Weights of a small transformer language model.
Architecture: no biases in attention or MLP, untied embeddings.
Training: a variant of Adam for these matrices, 774M tokens.
MLP neurons of a small language model. Each row is named by its layer, matrix (gate and up: input weights) and neuron, and shows model dimensions 496-559. Each number is 200 + 40 x the weight over its row's rms, rounded and kept within 0 to 999. A neuron's up and down rows have the sign that makes its largest values positive.
After each neuron's rows, "fires in" lists the words (lower case) most often at its 100 highest values on Wikipedia text that the model never trained on.

L10.gate313,235,183,190,228,257,179,268,196,171,270,125,158,171,261,186,183,103,258,258,220,225,203,152,166,230,204,263,197,224,172,221,279,139,89,211,250,228,146,239,190,157,205,211,212,109,249,259,167,149,294,178,250,150,226,210,168,184,97,146,251,251,184,196,249
L10.up313,119,239,179,185,203,174,167,267,197,283,172,231,220,234,244,175,213,214,143,195,241,111,158,148,212,212,195,166,149,175,174,225,147,253,234,249,184,197,175,247,259,200,183,177,175,212,195,199,244,201,171,204,265,220,208,147,242,142,176,188,174,232,196,192
fires in: "a", "to"

L10.gate254,188,226,205,277,207,200,190,186,189,248,265,177,156,160,207,221,190,221,233,169,214,216,130,254,125,249,274,164,208,144,233,275,156,107,252,184,209,252,168,184,228,205,180,162,201,257,192,197,168,233,225,191,301,311,214,160,214,223,142,241,208,159,149,205
L10.up254,171,227,196,161,231,227,198,214,166,228,209,194,209,253,261,248,135,208,236,177,282,217,217,257,127,155,223,217,235,216,154,237,205,182,168,227,182,238,217,199,279,185,138,170,167,236,164,167,221,207,236,162,250,144,247,182,135,230,261,217,195,168,245,228
fires in: "of", "that", "in", "on", "to"

L8.gate129,233,192,235,304,210,206,158,230,202,191,109,201,184,242,180,171,210,187,147,214,235,147,153,204,227,223,210,160,263,121,229,226,232,183,209,222,283,223,207,185,198,156,217,157,217,178,225,235,269,244,226,140,248,185,265,197,166,158,157,181,161,252,215,191
L8.up129,261,248,287,155,207,128,176,263,229,189,178,196,192,205,182,219,216,213,251,188,219,150,241,195,114,184,198,143,193,256,250,215,135,132,206,256,200,156,191,199,219,185,186,195,213,91,247,196,224,228,161,175,120,190,165,251,244,240,250,198,147,223,170,202
fires in: "the", "to", "as", "from", "of"

L8.gate891,209,205,239,280,176,165,209,188,206,268,149,223,152,231,242,203,247,200,242,205,199,154,210,201,200,165,168,241,237,175,218,238,216,137,230,244,274,105,192,215,210,208,200,208,157,162,165,251,237,208,153,257,256,199,149,257,214,151,87,197,242,184,196,172
L8.up891,215,132,198,185,242,232,242,282,141,185,152,204,253,164,196,180,234,126,210,219,203,188,211,178,217,190,240,219,101,197,176,171,170,238,213,149,200,201,179,173,180,254,162,220,162,236,244,175,165,240,206,216,232,244,206,231,234,212,248,147,148,183,175,253
fires in: "to", "not", "of", "but"

L10.gate502,202,188,259,178,159,202,157,200,205,161,197,138,194,283,215,282,261,273,183,155,239,142,138,188,175,169,175,195,178,159,201,202,150,143,187,244,197,179,172,175,187,179,97,168,221,157,167,176,159,141,143,168,212,293,230,147,197,116,128,133,209,137,174,175
L10.up502,173,208,248,159,256,207,206,223,196,169,299,156,229,203,206,166,278,247,194,170,268,196,145,213,117,214,178,208,170,157,148,255,230,199,190,240,144,146,228,239,251,175,233,258,253,136,241,226,143,173,161,162,237,302,242,177,238,207,167,185,199,175,196,169
fires in: "in", "of", "as", "that", "the"

L3.gate1406,237,169,111,149,179,262,213,174,195,203,147,197,221,171,203,188,189,187,263,163,206,186,155,208,208,152,189,236,220,208,210,149,159,166,190,311,257,151,231,210,210,156,198,209,184,235,235,231,251,270,183,253,206,235,172,236,224,175,192,183,153,280,236,209
L3.up1406,212,174,189,165,170,239,245,174,163,267,279,174,188,132,216,229,204,256,164,221,246,190,185,231,225,255,215,249,131,203,161,263,236,180,212,261,150,186,227,92,221,186,189,234,225,155,143,164,158,275,184,176,239,191,247,242,157,162,254,142,167,239,191,115
fires in: "march", "june", "november", "july", "february", "august"

L10.gate464,292,220,198,218,185,205,209,179,251,229,165,172,194,212,176,177,252,206,183,193,232,251,169,172,209,271,221,176,193,179,196,228,217,204,137,220,159,275,253,184,209,154,227,154,188,237,235,225,190,189,229,165,221,191,133,185,111,243,241,254,259,194,253,157
L10.up464,213,125,188,185,166,200,217,141,253,194,212,253,178,209,189,155,140,189,188,268,274,221,169,252,208,229,291,199,229,218,188,210,203,210,200,196,208,182,195,223,262,230,180,226,185,191,179,251,222,262,184,225,166,193,191,231,224,269,263,214,155,155,238,84
fires in: "the", "while", "al"

L8.gate413,135,217,300,174,189,308,234,313,203,257,231,213,181,200,194,164,191,240,148,227,302,151,213,260,182,224,181,148,211,152,244,213,201,192,198,214,238,218,189,167,186,145,209,252,103,212,290,268,210,145,171,239,261,251,207,218,181,199,178,250,179,200,142,182
L8.up413,254,184,220,162,117,293,209,182,249,285,181,202,269,247,146,198,162,242,162,183,250,188,205,243,168,183,197,199,195,227,204,208,247,183,189,130,149,186,230,152,207,192,180,243,210,201,185,210,189,200,184,192,221,188,227,159,94,198,278,313,237,198,187,193
fires in: "of", "to", "first", "only"

L10.gate354,165,226,174,166,223,192,257,242,186,196,228,206,184,226,218,194,228,239,246,202,214,259,251,194,213,169,203,255,171,202,184,235,219,158,158,211,275,191,177,140,246,190,150,197,185,158,214,188,207,218,126,192,144,291,234,268,170,241,155,193,238,164,288,252
L10.up354,237,239,174,218,243,164,231,202,170,130,206,252,223,230,258,199,213,166,230,253,217,219,217,254,215,142,200,203,148,165,157,223,222,155,143,184,247,209,204,218,218,178,100,210,167,193,149,202,254,290,198,196,202,237,231,186,170,193,163,118,157,165,238,274
fires in: "the", "as", "called"

L10.gate115,183,151,216,200,222,297,222,269,184,221,186,201,169,216,137,250,303,244,260,227,265,164,152,187,201,166,298,261,209,92,127,189,196,196,195,256,238,225,147,315,227,175,196,150,246,213,195,206,137,179,195,205,225,218,161,192,167,192,195,138,244,154,227,123
L10.up115,159,214,189,165,194,164,213,186,307,161,229,139,215,215,209,244,231,243,154,222,227,273,170,203,91,256,217,274,178,127,251,185,161,206,211,196,189,163,162,194,229,209,224,205,188,162,120,181,170,129,191,258,210,139,155,188,133,216,231,215,211,151,202,157
fires in: "the", "of", "new", "for", "between", "all"

L10.gate1358,201,262,184,252,179,219,272,229,155,195,164,267,232,174,232,150,176,158,162,165,196,160,171,225,151,246,215,234,235,188,175,252,234,159,212,233,229,200,131,243,131,166,211,150,148,251,170,282,198,170,226,163,178,173,194,231,208,140,198,223,204,264,186,166
L10.up1358,241,188,247,233,143,154,260,247,215,214,147,211,178,150,194,227,195,192,164,117,157,180,182,234,196,262,178,189,232,156,185,168,186,171,243,213,272,135,150,235,173,111,222,212,188,179,210,212,232,137,111,191,231,200,189,253,212,196,175,251,236,243,179,186
fires in: "the"

L10.gate1119,186,220,199,188,195,200,246,191,172,164,192,183,190,174,260,182,246,269,250,174,220,162,202,205,180,205,254,175,170,219,223,248,176,176,195,190,232,207,213,253,210,120,173,148,191,227,217,231,133,214,209,220,134,178,126,270,200,190,182,125,188,184,181,209
L10.up1119,199,212,205,208,274,100,251,237,202,191,191,257,168,211,181,242,192,182,243,236,183,242,193,217,227,180,176,203,145,179,218,143,171,169,199,235,260,177,269,214,232,168,223,162,178,169,200,200,212,226,196,301,209,189,206,196,216,256,115,165,215,158,216,200
fires in: "the", "all", "after", "as", "to", "and"

L10.gate1536,296,162,129,235,187,221,268,155,242,264,198,196,202,176,188,212,149,277,240,182,215,108,234,203,207,144,231,221,158,135,104,225,256,194,179,264,194,217,187,196,214,177,242,146,232,156,127,250,198,226,210,201,190,241,170,142,159,226,83,226,234,178,277,152
L10.up1536,272,188,252,164,228,195,151,268,177,191,141,199,157,142,201,199,185,166,194,227,196,174,130,267,161,245,180,281,199,166,236,237,248,178,190,242,221,211,195,221,181,146,254,214,169,149,282,215,134,219,188,178,176,239,214,170,258,211,107,132,202,208,210,215
fires in: "and", "s", "the", "its", "their", "in"

L10.gate212,159,186,168,242,195,179,208,236,181,224,160,200,194,188,198,297,188,199,293,176,192,166,246,197,211,169,173,132,214,102,157,174,226,95,204,219,302,220,231,275,166,170,176,158,235,186,208,194,220,258,182,183,213,216,201,231,211,149,167,216,235,182,281,185
L10.up212,148,138,167,200,256,163,194,160,240,140,240,187,138,246,201,245,181,182,212,243,221,214,250,261,174,154,175,173,144,143,163,117,244,198,242,180,226,213,199,193,184,207,178,202,216,235,217,208,199,300,237,160,218,264,198,184,180,156,220,191,204,171,264,151
fires in: "the", "main", "second"

L8.gate318,232,213,188,222,149,178,218,243,188,243,157,223,185,158,159,258,197,204,136,134,249,224,221,216,250,191,173,202,196,128,179,165,172,195,192,130,277,221,204,181,160,183,214,151,129,151,168,318,172,250,197,220,276,233,238,169,173,214,194,214,261,242,175,293
L8.up318,230,188,172,158,149,158,150,218,207,251,192,190,151,148,204,227,170,241,251,180,258,240,206,159,214,198,195,228,244,226,220,237,161,233,237,214,170,270,198,198,197,287,231,165,174,225,203,194,248,176,275,296,237,179,173,220,245,170,303,218,211,317,203,163
fires in: "of", "a", "in", "under"

L10.gate1107,264,285,228,124,206,114,167,226,222,238,156,221,172,229,219,122,260,265,169,146,226,185,244,264,235,189,194,200,233,180,196,160,191,228,175,166,156,136,143,210,159,161,178,136,186,201,245,181,184,197,239,137,157,245,120,231,179,90,151,159,109,212,217,222
L10.up1107,188,230,253,122,250,256,235,274,242,243,248,210,174,263,231,139,258,216,149,219,181,163,238,214,280,202,221,203,162,202,289,294,223,187,194,135,203,166,149,243,185,199,251,174,189,165,129,195,179,183,239,195,252,230,236,170,163,184,163,188,225,120,188,241
fires in: "the", "was", "is", "and"

L10.gate690,236,199,192,222,176,201,154,253,165,244,184,207,199,181,247,139,206,216,218,128,167,175,155,166,257,185,231,135,253,187,247,249,171,171,223,260,199,123,158,257,244,254,135,261,106,241,232,252,142,224,212,264,225,216,178,284,210,125,152,148,155,219,225,153
L10.up690,221,254,244,183,177,181,233,183,198,158,183,240,164,213,257,256,267,187,193,188,243,172,215,140,178,213,214,247,171,162,167,135,154,224,229,173,231,184,179,206,205,206,200,250,221,210,180,247,233,191,214,157,208,208,132,186,206,197,197,227,229,239,198,268
fires in: "to", "were", "was", "would", "came"

L8.gate1260,198,132,189,170,222,242,135,255,177,159,283,166,188,196,148,225,252,252,200,242,174,224,100,157,213,195,268,227,161,191,145,163,169,134,239,197,169,331,202,146,179,193,191,190,265,164,209,253,178,179,232,276,170,192,272,229,210,211,185,173,200,159,223,167
L8.up1260,174,181,195,190,222,188,191,290,232,198,187,224,147,242,143,143,255,255,236,244,184,82,163,238,166,186,182,169,256,166,256,174,236,214,193,217,246,209,174,228,209,258,209,219,157,200,279,247,149,203,170,251,227,271,222,196,212,264,199,188,149,176,228,270
fires in: "which", "he", "that", "who"

L10.gate568,215,219,272,223,198,207,184,206,236,230,150,181,197,236,162,270,254,288,153,149,258,164,156,258,238,266,183,226,212,169,225,270,160,208,176,240,230,306,140,240,282,239,184,244,201,211,141,241,127,226,251,229,176,234,193,280,113,220,174,137,240,187,212,245
L10.up568,271,270,211,226,100,234,172,198,142,238,125,185,176,177,252,172,163,203,173,188,231,195,171,166,244,300,160,163,152,169,228,176,176,197,201,228,241,245,194,179,177,169,231,249,148,294,259,292,205,188,217,149,229,241,269,215,158,147,120,171,157,210,180,150
fires in: "the", "to", "a"

L8.gate1271,244,168,245,252,248,209,247,154,252,202,152,183,201,206,273,252,172,248,230,160,268,196,248,264,192,240,199,187,207,167,130,221,163,133,125,227,237,139,99,201,164,229,210,157,131,188,262,252,163,191,220,169,200,215,180,200,180,136,124,151,273,218,210,172
L8.up1271,196,225,180,163,171,279,128,160,190,239,151,193,197,206,228,198,188,207,217,203,173,154,219,166,183,222,169,219,190,157,255,211,220,214,127,178,215,233,235,218,240,133,184,266,186,191,234,168,230,209,196,158,167,207,135,209,215,208,121,202,147,180,241,174
fires in: "to", "more", "members"

L10.gate1605,146,247,247,197,202,134,279,257,238,188,137,216,209,182,215,183,197,154,224,278,249,196,218,220,219,217,203,171,160,158,237,117,193,205,166,270,292,167,177,230,245,190,182,174,175,140,200,237,162,179,197,205,213,264,195,143,215,151,171,231,210,211,275,185
L10.up1605,170,197,183,215,206,181,205,121,233,206,178,192,193,235,245,222,138,188,179,244,236,173,235,182,173,209,202,192,118,213,195,96,167,238,207,254,172,238,192,214,141,174,299,149,286,175,203,228,189,146,139,167,195,190,177,211,303,117,183,225,178,202,237,137
fires in: "the", "mr", "with"

L8.gate923,215,144,145,167,170,242,204,167,182,220,155,219,222,126,196,188,239,221,175,231,187,192,173,165,240,259,254,258,163,188,227,147,137,193,224,190,220,297,190,117,174,167,158,245,258,121,277,189,254,242,163,254,201,150,276,209,220,183,192,197,225,139,202,156
L8.up923,241,219,202,127,240,205,164,223,228,223,216,121,174,144,176,188,252,278,301,163,191,282,230,211,207,232,180,191,164,142,166,120,138,226,198,274,158,229,257,232,178,202,218,130,197,197,178,234,160,216,181,244,210,207,160,266,180,209,136,146,199,272,240,198
fires in: "first", "to", "until", "after", "on", "later"

L10.gate333,205,287,225,328,190,160,136,193,207,203,257,209,224,199,219,274,179,231,176,207,98,165,148,178,173,227,196,175,166,210,229,217,156,183,181,168,163,204,141,228,240,183,184,287,230,270,210,213,259,262,161,159,113,202,277,217,201,158,183,192,188,221,273,171
L10.up333,177,190,207,210,150,214,191,76,234,246,211,252,217,201,234,143,132,256,238,151,218,155,226,199,155,146,123,225,221,270,213,236,227,217,156,181,192,111,168,173,179,181,204,156,240,267,213,169,213,237,249,134,250,205,102,175,193,203,191,231,180,221,167,179
fires in: "and", "116", "or", "94", "was"

L10.gate878,210,177,194,246,262,145,166,194,278,232,263,164,217,253,169,295,197,260,254,180,222,229,213,258,239,228,227,217,248,114,213,269,171,205,191,233,208,273,239,264,204,132,214,161,256,225,232,209,164,211,155,183,175,208,174,218,164,174,127,148,225,85,201,169
L10.up878,247,225,173,243,266,238,219,216,181,163,186,253,207,166,182,182,121,107,154,235,255,162,153,151,253,178,244,212,146,159,215,254,213,207,211,147,239,148,247,175,257,199,213,183,200,182,179,153,191,225,288,169,189,231,222,249,194,195,240,202,194,208,214,129
fires in: "the", "north", "west"

L10.gate1475,234,240,164,186,220,169,180,208,245,183,294,221,200,160,165,210,235,273,173,170,219,137,175,190,197,188,188,256,205,173,170,282,194,140,164,185,219,209,174,164,192,224,165,219,171,214,185,160,151,192,196,141,249,194,205,132,174,165,163,205,241,165,217,149
L10.up1475,244,200,228,241,198,170,203,229,212,226,283,212,241,248,172,239,160,199,241,151,223,219,223,205,141,130,191,235,255,133,172,287,224,201,201,221,247,144,206,237,175,252,142,250,209,234,216,237,169,252,253,161,218,155,251,165,189,178,202,202,230,213,205,161
fires in: "to", "would"

L10.gate694,206,165,241,176,163,167,240,208,190,163,172,221,146,214,201,200,170,152,166,200,241,194,196,245,196,201,232,178,151,195,192,195,192,176,159,174,207,148,174,251,155,223,193,183,140,210,227,239,188,136,183,201,261,194,198,206,194,209,179,162,234,198,241,193
L10.up694,193,240,238,250,200,245,177,228,145,198,172,170,237,170,296,230,179,185,272,112,182,247,226,161,200,142,187,182,161,190,103,182,282,211,199,203,223,168,228,176,202,201,193,186,255,146,236,205,211,183,229,215,278,261,230,177,200,278,227,282,165,239,139,213
fires in: "he", "his", "she", "her", "and"

L10.gate649,200,203,226,185,183,223,210,158,197,195,201,268,258,203,221,196,155,271,244,140,203,176,235,188,189,181,220,168,189,143,204,254,168,206,252,210,202,175,178,201,131,151,209,214,203,183,179,152,233,241,186,179,164,156,203,218,175,134,159,264,201,202,188,234
L10.up649,238,160,269,182,164,186,211,212,205,241,213,107,168,256,204,195,286,170,154,172,279,153,222,212,177,187,127,196,106,202,231,235,167,158,157,220,181,220,172,216,238,168,216,239,199,238,140,131,224,206,161,290,220,176,136,204,248,247,191,211,212,194,215,205
fires in: "to", "from", "of", "new", "in"

L10.gate910,164,188,165,164,193,177,173,223,202,170,222,254,255,199,213,246,260,242,197,118,239,160,139,235,114,211,236,251,219,203,186,237,165,160,276,200,222,113,184,183,189,185,153,245,182,234,210,183,201,219,217,220,181,152,270,298,187,221,190,190,246,171,187,226
L10.up910,199,202,171,199,163,221,220,237,153,210,236,172,187,191,171,320,246,219,280,207,170,217,126,129,195,141,261,166,232,138,140,219,153,229,176,121,182,267,192,132,319,149,184,206,219,197,252,178,224,166,236,207,244,153,293,203,176,240,248,272,198,203,241,207
fires in: "a", "of", "year", "its"

L10.gate1711,188,190,195,201,192,144,258,249,159,223,143,267,204,142,138,194,212,221,238,182,234,261,202,219,142,193,275,215,190,130,233,180,206,165,168,236,218,220,144,255,169,194,164,156,182,187,144,279,182,247,232,130,128,213,145,255,183,250,106,170,200,177,167,159
L10.up1711,212,237,265,246,171,205,264,277,230,163,197,116,217,210,212,309,193,243,206,166,257,195,158,265,245,174,160,174,224,190,262,193,235,205,150,168,267,166,147,198,154,167,218,221,206,196,223,167,142,261,236,131,246,253,190,175,209,178,159,260,216,150,223,250
fires in: "the", "s"

L3.gate579,162,152,172,196,199,186,247,179,206,190,231,148,152,156,212,250,222,182,192,209,280,198,253,147,188,231,255,200,189,135,173,250,170,214,185,198,232,281,178,243,240,151,218,244,246,151,165,211,193,164,197,248,214,300,176,186,203,172,182,221,222,157,292,234
L3.up579,250,206,217,240,221,288,269,228,129,208,184,279,239,229,183,201,189,260,236,233,211,109,198,184,237,257,230,206,170,263,163,183,263,215,174,157,157,139,135,180,176,232,157,231,182,197,222,159,161,168,182,207,220,217,230,232,233,188,164,127,223,170,223,188
fires in: "south", "north", "al", "19th"

L10.gate1207,188,192,222,154,197,148,236,203,161,259,176,210,217,184,189,209,246,195,247,168,212,213,165,214,262,154,181,155,227,193,183,194,148,130,150,221,215,118,135,188,149,153,233,229,205,127,179,254,205,233,202,104,183,221,203,199,222,228,182,204,261,282,174,204
L10.up1207,209,223,219,266,191,206,176,196,236,213,193,222,177,180,181,202,207,154,160,213,227,158,177,204,191,244,181,229,170,226,184,246,197,115,150,190,273,136,152,151,136,222,217,225,253,230,194,222,222,211,259,187,217,156,193,195,203,174,174,197,217,247,255,179
fires in: "his", "their", "the", "her", "s", "its"

L10.gate364,255,259,163,198,206,162,156,219,178,219,176,146,184,179,157,187,164,186,195,158,206,246,235,191,241,260,112,182,205,198,203,198,174,149,207,212,185,205,241,206,243,172,169,201,134,195,231,200,192,232,156,232,154,238,249,174,157,215,99,227,214,157,164,215
L10.up364,271,213,134,148,259,210,209,116,198,217,173,198,225,225,183,140,234,211,224,212,211,244,178,166,166,164,230,157,184,199,222,231,129,256,158,222,234,261,121,176,209,233,211,244,243,180,217,175,200,234,227,175,218,186,215,252,206,195,284,252,230,175,268,208
fires in: "and", "to", "or"

L3.gate398,112,168,188,247,225,185,229,147,184,205,174,180,161,202,238,189,151,239,191,250,214,175,154,220,210,232,206,179,228,165,142,199,189,164,169,186,232,195,230,166,196,159,204,167,189,259,230,195,240,113,131,238,212,224,166,227,208,212,212,75,229,250,221,251
L3.up398,198,256,273,221,205,192,232,214,106,221,210,212,170,215,239,99,164,272,170,206,217,234,218,203,111,230,203,176,228,127,144,176,160,147,214,153,262,184,212,122,136,212,232,192,140,263,227,210,204,199,159,252,231,172,215,256,287,160,190,174,203,155,175,206
fires in: "2025", "2022", "2023", "2024", "23", "2021"

L10.gate119,278,302,209,116,145,122,262,154,148,248,185,192,167,184,232,209,214,238,177,163,197,184,175,258,160,267,190,174,119,228,244,230,227,146,237,192,180,145,138,195,162,259,144,215,194,181,244,251,117,238,244,244,217,286,218,263,223,176,129,168,169,193,252,177
L10.up119,201,221,171,216,200,216,239,165,176,242,224,154,233,192,273,191,175,165,265,232,130,168,197,214,253,252,169,73,222,252,195,182,245,194,173,131,192,202,198,151,148,199,237,124,220,261,261,227,201,233,269,157,243,236,212,149,171,256,171,195,108,197,130,188
fires in: "and"

L8.gate820,215,169,213,206,191,239,218,216,196,257,160,242,207,250,206,279,257,120,142,242,216,254,192,214,189,215,199,70,206,217,181,179,218,215,171,204,201,186,174,190,153,134,200,233,175,165,260,254,179,196,248,161,236,245,192,179,228,200,110,188,214,209,213,170
L8.up820,186,194,147,212,277,204,230,178,219,189,243,150,173,185,237,249,159,250,241,184,167,218,145,203,152,130,242,234,137,201,187,126,149,182,196,277,204,200,206,233,222,256,195,219,177,227,117,150,227,173,250,202,159,149,173,207,194,268,200,228,235,212,224,138
fires in: "he", "to", "they", "states", "she"

L10.gate1197,198,303,189,246,229,271,208,287,162,142,213,170,155,235,248,251,298,204,139,202,173,171,173,99,218,197,254,268,183,125,207,271,221,221,147,212,233,231,201,217,156,220,250,171,171,226,181,165,257,187,155,237,192,175,252,171,282,185,197,119,196,162,176,115
L10.up1197,207,166,277,190,199,278,236,238,236,232,229,190,280,279,185,173,207,221,197,210,232,233,198,193,127,188,162,187,246,178,203,313,193,206,199,174,243,209,166,191,233,124,236,158,261,244,166,228,214,159,124,237,259,214,278,183,199,166,205,198,220,172,197,174
fires in: "and", "the"

L8.gate520,145,221,210,213,284,187,180,259,158,236,258,129,149,203,176,239,224,211,145,226,221,233,183,159,183,148,174,186,164,218,218,229,181,169,145,177,204,285,223,209,177,245,214,171,260,205,277,138,216,147,197,200,196,247,229,181,161,266,240,181,242,222,221,125
L8.up520,179,153,171,165,133,156,173,196,298,188,193,179,152,174,178,194,236,269,178,180,156,172,83,240,120,169,120,211,285,236,131,239,173,243,223,273,201,148,205,164,186,212,247,221,150,107,195,231,160,172,166,184,218,154,262,204,170,158,227,191,186,202,185,219
fires in: "in", "on", "that"

L8.gate1042,164,263,219,194,132,241,123,203,198,197,157,159,206,224,263,128,207,205,202,244,251,180,182,217,181,179,199,235,149,165,189,192,202,208,146,200,156,196,233,196,181,153,159,230,143,223,138,259,139,333,177,247,241,195,260,204,134,235,174,222,238,222,131,243
L8.up1042,204,267,132,170,264,256,206,174,193,172,153,183,199,236,181,203,210,291,227,179,173,200,170,235,185,132,207,204,186,266,228,152,155,191,190,204,179,193,251,122,215,234,164,221,240,145,232,231,247,207,228,195,170,230,242,156,191,232,291,303,221,154,200,230
fires in: "to", "with"

L10.gate1226,190,150,147,247,208,174,170,216,198,202,242,220,223,218,144,175,230,217,145,161,179,206,215,182,204,123,229,238,233,224,185,253,216,180,186,254,122,195,229,140,204,146,212,195,206,254,133,166,154,226,204,118,222,251,220,183,192,194,212,183,193,194,189,276
L10.up1226,291,234,188,260,146,192,195,197,184,209,259,199,254,268,247,296,222,212,138,187,163,216,207,252,137,203,266,239,182,95,165,236,159,240,144,125,203,271,165,162,137,192,178,215,170,242,232,157,228,199,208,243,213,168,271,215,206,187,196,260,200,229,182,199
fires in: "of", "to", "in"

L10.gate593,186,222,243,332,202,207,227,274,175,255,180,189,221,149,169,290,165,222,242,229,255,163,186,247,146,197,187,214,212,191,253,182,249,206,149,177,207,212,176,240,94,194,187,171,167,164,201,252,254,165,198,158,179,170,204,265,129,180,143,221,233,217,226,276
L10.up593,263,195,201,183,126,176,260,226,213,207,141,184,184,208,226,224,243,162,136,130,191,280,204,243,154,142,170,156,227,292,186,300,185,206,148,224,127,208,161,221,138,174,152,194,201,273,215,168,272,164,207,154,251,147,130,161,198,227,286,247,203,159,163,231
fires in: "the", "as", "s", "his"

L10.gate506,203,245,219,178,214,257,184,155,160,187,185,181,193,193,264,200,239,189,222,167,160,216,213,196,208,175,115,151,189,157,150,188,211,178,162,216,183,171,242,237,216,220,212,201,151,245,255,197,277,199,204,242,277,186,221,233,196,170,170,120,134,229,247,167
L10.up506,193,269,252,215,265,188,226,172,196,207,272,185,193,175,268,242,198,205,243,150,184,190,249,150,244,265,162,124,189,185,207,211,253,215,141,140,228,215,197,305,231,227,194,142,191,216,169,205,164,261,255,167,203,241,238,233,222,153,191,243,179,192,210,166
fires in: "and", "the"

L10.gate51,248,208,179,237,226,221,199,245,133,254,175,139,235,212,169,260,166,217,302,232,223,179,189,185,194,188,128,255,206,234,216,179,186,232,121,185,246,244,245,225,242,164,175,242,221,226,177,138,237,244,275,117,191,261,219,197,121,228,199,142,262,160,219,226
L10.up51,187,174,140,190,222,250,211,243,133,161,213,185,201,165,154,248,248,148,174,193,246,131,191,231,221,270,205,187,208,249,253,235,162,166,147,171,244,188,219,212,212,165,252,173,133,231,236,155,208,200,265,213,229,235,163,222,204,198,174,210,129,172,283,194
fires in: "the", "and", "an", "of"

L10.gate1145,197,181,179,244,234,253,191,222,190,166,200,230,192,229,151,201,272,151,192,272,256,243,159,124,195,131,237,175,159,154,132,136,169,204,298,232,182,275,207,230,167,206,208,203,189,157,227,223,265,165,215,141,260,203,242,142,204,212,176,179,232,271,200,211
L10.up1145,253,200,228,180,241,234,156,229,195,235,229,218,193,178,171,145,221,249,278,231,173,190,227,275,182,205,160,241,174,262,279,190,194,175,179,255,180,244,214,276,246,271,170,180,200,284,215,109,169,103,234,240,167,213,142,238,250,241,152,198,123,235,230,225
fires in: "in", "to"

L10.gate101,172,215,248,240,218,205,244,216,156,262,175,149,174,197,237,230,189,237,122,181,190,202,186,136,268,232,267,171,239,221,193,295,133,197,133,215,239,286,214,220,207,210,222,217,210,210,191,204,236,175,117,281,269,177,195,214,184,176,168,180,211,188,219,194
L10.up101,163,189,149,168,168,178,179,194,173,225,157,183,175,224,206,248,201,213,138,159,255,169,196,178,187,253,194,258,199,260,239,240,192,160,182,201,221,233,255,259,272,242,257,131,180,214,114,205,232,196,135,278,208,150,190,186,162,217,222,176,218,142,160,161
fires in: "a", "to", "by"

L10.gate331,219,202,226,223,189,153,269,231,173,259,160,187,255,261,267,271,245,163,224,220,149,257,125,159,182,185,194,233,229,168,89,222,222,180,205,221,222,195,150,205,207,189,136,183,251,234,258,159,275,204,230,138,240,177,190,210,201,134,211,188,196,196,215,188
L10.up331,128,136,185,237,160,241,223,230,233,224,260,147,249,298,185,182,239,173,228,224,222,217,182,143,254,165,180,201,283,203,199,209,200,161,203,151,241,233,174,269,217,154,241,227,207,282,183,91,220,142,229,210,193,179,180,195,174,210,233,161,227,176,218,107
fires in: "the", "in", "that"